Weights of a small transformer language model.
Size: 14 layers, width 192, 6 heads of 32, MLP 960 GELU, vocabulary 2408, 7.73M parameters.
MLP neurons of a small language model. Each row is named by its layer, matrix (up: input weights) and neuron, and shows model dimensions 0-127. Each number is 128 + 24 x the weight over its row's rms, rounded and kept within 0 to 255. Numbers have three digits each.
Before each neuron's rows, "fires in" lists the words (lower case) most often at its 100 highest values on Wikipedia text that the model never trained on.

fires in: "of", "that", "companies"
L10.up104:170132107124082112093100148125161106091117154104111145088128120149181125098165126151112117169111113161126145110070185110134156138138095121082133121094180155094123152115118086134142135113144133142159122121098109145127154129086128118127127115148154113147126132100101137106114073128162104080128149147151116178140149108147116106108163124141145103135091161120103129123168110115112105140152

fires in: "that", "of", "for", "how"
L9.up43:167125136145110141125127142142151127136141133107162169082111119119141150092154130112144095125127099129146125115130150161117173120101121132129139100144179143150150107148125083143111131121112143148113156101124112092087126144175096139130121134132150120122091120101083155106108096106142070144079179129127173115088103104147128081123167094161132145160116118130146136119120116076119097118164

fires in: "after", "without", "behind", "later"
L6.up381:151148175122121105112135100087144116098136124093106138106128109125135182163170137119154114121182135142161147082100157132126125131118179119148154136110090107153120144115135093129098152103162103120129126083144115130133115111108169138107117125168132168143141146133120153165128109159157103099133116111153124111147096111161128140179149129141164110132152171095138104105137151098090144145109

fires in: "to", "on", "as"
L4.up900:202108122162143113083166175103118127121122126130123080147093111131127117169062097105151153142110140143137152129115123076092141180158126100123117119124138134126125162102140095112106133139161090118104106149178167130123122146156129142138116140149073098116123112159129115105131138145108119145112101124147142100139167127132113114159127108164138127153102148108117149141118124091113122139103

fires in: "new", "small", "news", "oldest", "largest", "strong"
L3.up862:121133123097137133115176137140134104115116114166121127118133124113085145103162175106122163171113102174160084114133157127139178093148127105124156102135160078131116122121136113138100112125120074145162121145188125122095132147172115126146097086133143143111092143130150124119117150144147106134137139148154109131148140066125108147128139118074114109122161142121129133143125099106111146140135

fires in: "when", "after", "began", "about", "approximately", "possible"
L2.up121:124105121115108123096138128105177139123089144084145135156106098140127162117157143150124141124135113107125123137141132173085160121118089123135151152114131151119122134104147148119122126145137148078178131113126129145075089138169135166146132086137132180112153114146116162146082154137138131127126119100097114121201134138121131164079118136142129074166098148112133169150099162134140153146093

fires in: "after", "later", "then", "before"
L4.up759:142111150132124102087089131100137130122155129132130150158143115152152135177127166137160131101095123091118118103176115198160163110126136130119122154136102122142115127141119112083119112141151146102086128106149149120087101136142113086104114151120103143099165163161110177108099184141103141142157108084119160104139151102147129160143111110146119111106103150132133152125105117102137113158128

fires in: "in", "for", "several", "he", "2017"
L2.up272:118138140139085119162114151101095092193151117131140127125131119148167145131106119155134128108114113132133107122193122128085150172108121123131106127113157141119073136122087133108124143105097069143140143130149150098130126150148141119129118163111140140171107132156116140132106161117130111136111128091108116157137137152099107127123143125164153103138126158082130145139136152082054153194131

fires in: "new", "great", "head", "strong", "first", "high"
L3.up213:134153119117180105139120143125136098161152132126088122122139121135125133121150113131136138116112098143142113121124140136190156095130113130143122113165170126122127154108127100115080141186103104155108146126169164117100132093132138096148150083162110165095123143142115148090126146132130099131145136113113125149160144093137101127112166123155168111110145108151137126140107086111099125119144

fires in: "by", "of", "featuring", "with", "foreign"
L2.up360:143189128133109131122118111162131090116106115120139139138124120169108110127153104123102173118104070120116132151164114150101154166149116128094133086143160114179135113118129124106088139131160170110103130144139113122100171127127152147121151076141139146098163106160110105117124099106089121147109136109102160124138131131167134087157123115171170098158126126132171121091114098061108135122142

fires in: "up", "in", "using", "around", "about"
L3.up817:134128141172143101112148131138153081101151109115165154105140111076105137166140134118123147094117093122123131164163102154142086096101123131162125144174118120113109158122124086135139115131146153140134133174135092122109169139139084149124088081123194106147115116150108085072110122118133141145142131065104097130117109138100121151144145135158125123098152138107135137116085121080162147133139

fires in: "is", "was", "were", "are", "heavy", "alien"
L2.up600:116162108137119156092086173135137142098143160115123107147140128094154178134132086116123108129156089150137123124094113120193176146144081136109152142092090097159074123134148118118127116144117082090142108127106133125169082161135125114146111122138151110107098096133098110145093152122120139132143149134123159112156144105138102078141126125121111096119164168136139121175170142171123157132129

fires in: "with", "without", "fire"
L6.up219:129163158171115138128118128144157079112116134111130140091111121138137082102166165155123132124154096121140124135116133094144134169155131138182102136098141176131115127129114124150128132126130120130161172107134151116150149127090111122158134093146081098161086143144111087185115133106087122160116139171131088124096121125123116111178170133150096145078096149106120124091094144136148113126170

fires in: "with", "at", "that", "ga"
L6.up269:123141148143081079134138127131146129130181115152141128106152104176148120144159131134117167114167095149147136097087097132088111109126123112150119095148162148105136161133099079123120140149137127172129147133111135144140189060141108141142137131099123132117113160113103121163142148069109121126122123110120144163134135145089124133114119159156118128118121127129140110086185103097088123143142

fires in: "that", "which", "it", "and", "she"
L10.up500:117157108125116109107128124121127158143122095144151170150122099137130157108124146138146158144137130114167124105091131120137150141168125107098141130120127152096118104181126117115106143158143144147099100101105114084163168086152132124108087143161130108119132148133096133169096129134163120085106096119113110170170153122099120140127113146128084131128111112129121118100126151103078107136131

fires in: "and", "by", "with"
L4.up742:148105105170111135125141152095151121118143131111121097166120119144184123127103112123134159108120100130146161156087141134139099089120123091132114149101171130150101156145087149140124148174182136150121144105108126097097152107168106126126089100127115083180108142162111096116110174128163119121112145133139114124123134139137144167119146140167110108156143127083126143100087171121078106170113

fires in: "of", "without", "release", "with"
L4.up777:159149125152103136165081142138141114131112174106168148119096108093126115094159116129149154152135063131148118107112140100165112138152122134118117137142127148171101122128094141126151150132154160098157103130125124130133133127113146146112123102182136144160135110154113089088113124105145125137156144082136132107115095139126140157108201140118112134125152155109103118102143125068152152178099

fires in: "who", "was", "they", "and", "he"
L11.up250:119093135139135164144128128130111129149118155187113098135139138167151142119124092166115137177141143161180122090107116162141137116132149133110118142157114116120097154134121149123097151154093102133130109094128102098163168141162115151105086112139128133168157118133123113107136129097201137116117095118151102143123128138126163111175154123143118126110084148122106126170135072092124108133125

fires in: "two", "in", "three", "several"
L2.up647:165121116147138170144090120116129092134125130119126123120138132161137133162108136124119165144110076146119105111114127176124133109195123164129105142103122148146118134156106161117148155130065153092143156130163154099084134078109161097115112154097153139107127135143123132081090150123149102107143097126120148104102172118093124112110131140173109151136157177124122140147102123125072157108122

fires in: "has", "have", "to", "can", "had"
L11.up38:168093074158111105130086177114094158127130123108146145118116128106152117101099134130154128172133143148144108096145113130112182121130122148137135118121110103140149149119139130139171107112160133106127087129142086096115111096137142174130111138122117084130134116103164086071106110131128109153133116148108096089152144091127122141126119119147091175106123181169095145144134119091122087145110

fires in: "it", "and"
L10.up893:098186126115095158106137119105127071113119182135122157150109125158141174108125117122165160144125158119146089121095140142131169087109099113114146150141098093079141097137101126152097110137156134122078135107131099115128118078130118116106108139121177083135142138129134138140126098112117128098139110140117092123106123119149167104160157166075136112094133163112149120100165156115081127141150

fires in: "will", "we", "would", "can", "could"
L3.up313:130097133129097120099134164105083074142111167126118151168174142171164140156163155165154136151155138090145134126140102123107121124113138087152112121144103140162123134123083138150074082085104122102111126097125127127148115163120077132139060128170125165105073144136129144108132139123079126098093118149163143149151104108138114130127092075125130102133144130102111144158103093128119108108115

fires in: "of", "for", "100", "in", "00", "during"
L3.up870:161133109163080108155124139133126090112175197094142142119137134135145136168115139149149188136105115134095101097140174137126146166109064132138121088156121152148120085152122110112195169124136143089151141112114134152113173154153088100134134125156137180128128081120162106127173120110107148117144154106150155135110138151130112099130143140179147110116122152144146102121158132119126127171136

fires in: "would", "him", "could", "upon", "did"
L4.up196:143083116117149178133120143143131137125089128130133121159139129167143147107149177155105160118132081101129093100154123140171116091136101135106112117132083123148085119142135151117129141104113125096117103104140134144166159135150071135127087114127093119142110141135127142097095118117110158099137103104130112126103132136113108124191167155147095060108175133121120089131118074152114141111138

fires in: "other", "these", "various", "several", "of", "many"
L2.up287:110131133150132142151140173151154121122101126157160147116151092159134123091163111151127145160109111121140160120130120208143152145108122153123154112116150131125126149122086101154135159156119113072150154116132101088123122124106092107151131102098169114103128085123130131125110131112130094162082145136166164145170134124150139089175136139149105106101134106133143115124144113108103142112137

fires in: "to", "and", "since", "later"
L4.up229:145122160163159117111145126129093123158131114143158135147139113149116142153155116211106180137116122120157130109112129153117160165093127099118127126123118113128104152093116108107117125133145099115118116091145177137114103130164136114146086141116148119085130139152138137156103158129115158071132128121145143090169155119100109149110131101092103081129106157090069131106141123160113107132095

fires in: "by", "without", "of", "including"
L3.up144:127178144167167153180094151114153144117149116134123140150142114094134132130102120136142190150111088129149151089122151131115095153106165121134119159106117128181131110136128120119082134137153114141152132152123115119132133128148137161141126114127161151146120099168125136115140136065131143126119166151110141117142196110132108080098146127144107106137185139154090124113103145109126116125153

fires in: "with", "much", "in", "saw", "take", "includes"
L3.up476:160161137141147180129116096119124116104130128162178155109112106137109134122163143119116138129142109161107118099167153146116130145154110142129091118109077125144111158115075108111123103105140154126167129135151132171103123133132102099121112114161183087144100123131151130113086142114136152146106143095095158132109134120163127093121117106165105121079117168131149128136140141117157129152192

fires in: "his", "incumbent", "a", "their", "marcella"
L2.up123:114087160163130114176112124126081085101129160107140136183125101122137153106146118170154100101110159136105149111135130126121135152172144149114142137105141109168111127159112115101097116090157139143153094129144145122129123123140111145150120114142130115158144101121123107123124161157135155139140070110122061157122150144111110102176134129150118089126173159161121141145159110110132125115156

fires in: "to", "can", "would"
L3.up336:137134096145133138122192146098115126156099161121095145182145134100145156155123096164166111126139157113152130104094190098142159132126105151149104101126137141104103128139144121129116151139129094112167106153108178127156088115167126103154128096113086131130082140110119170118132122120093148110109121113156113107164179077148154130093108104142099118136079145144103130130146112121108133168130

fires in: "to", "which", "and", "vs"
L3.up902:159142168149121134139138148113142119140131142161164120123159137102110126113119130088135146126094132144120126103166136147109123140108122136110104126118134110103128172093115097101173099128112127113123121146195168069150110126171136124146137170173094147115119113146162140122104103139137109107083101095140148166144089136143165085132155113142103099159112147087101141133131168136094136142108

fires in: "a", "the", "free"
L4.up475:145125150120147105148123132147083115139165121136129151151149125150122151129149114128099118115142110134115114132162134185142125152119120132149072159126162110144093098156130060122113136140122063126165120114116145082118125130142142133115116105152081142130101176117099130129136096167146105140139127078112131165131134145114106130139154107103147089134132155131083127169158118139110115107142

fires in: "after", "during", "week"
L4.up104:153131094133134099139082142131143113099141119127127141123127124155138159114153152148170164089140114103151147106149144153157186140106152146182139135143130166108140131103129077125108129152156136128147180108116151137115110166122114104079126112127102141126109077145104175119127108150134137136126118106148100136140139116144102170167117125145167108101136139084122166141154151068124148188138

fires in: "a", "was", "they", "would", "can"
L10.up93:122135127131119184143088160124088145107143131087113095123139123173133123131119090134079114157113150127115135133130097142164154153105080140141143112139112115111096144127142103129113117105106104124128091098140094144149157139169117139136127094173112084151111118120132101107081153156186094141081127118137100132146137106100134119125131142150165107115084135121101085149163104135121157143115

fires in: "s", "until", "for", "as"
L2.up292:163112131180148170112113182097130108133163108159123081109142115118122143165131086138172141146157117121149141123120124125134160131141115120081102113137138120082143125164164091177144185126168103138125096152132128149155097131136137124096086092138112116158128146109108150091120129124111123145139103117147126161137168109176088158137092174130109091150136128119088149142136078121121122136151

fires in: "died", "played", "married", "life", "day", "days"
L4.up789:140141135131142169110102154107083134124126162120111134130140112158104176130126148131132117124133092104127138127092113144136133083141138118133118135120087078199107105121132180190107153117123122110117162110115151143124089160148103136085116157144096111128136133174136130123091192156133153124140099089135114125157135158152121192143141171178113113150112138131125157139080122113115124118113

fires in: "who", "these", "all", "many", "both", "they"
L3.up716:151134157117154151136095193108099127134137117121111149131164108168131178115151139153143133106088124120113122136123114124141089094166097103106110123084125163135147110102142147155125138152100137127124151131156102100112124110141141099123098138127162162099154102113119163118078092084136137086093119135152132169117178114111144106150132119160160154113179151116092110099131093095122105114133

fires in: "is", "has", "from", "during", "are", "s"
L2.up192:112150147119156104133116176148106118101094153124148133100131093150193124125123113149111189123142081136115122130165099102157162135104110145131136117127146158128144146085133132129133097137141118123164102145129131149128099134162120129136095119135121121107149118141060110108097149145124118142152127075106139143122135102154129107077162133138106052138144157148158140133125148147101132095159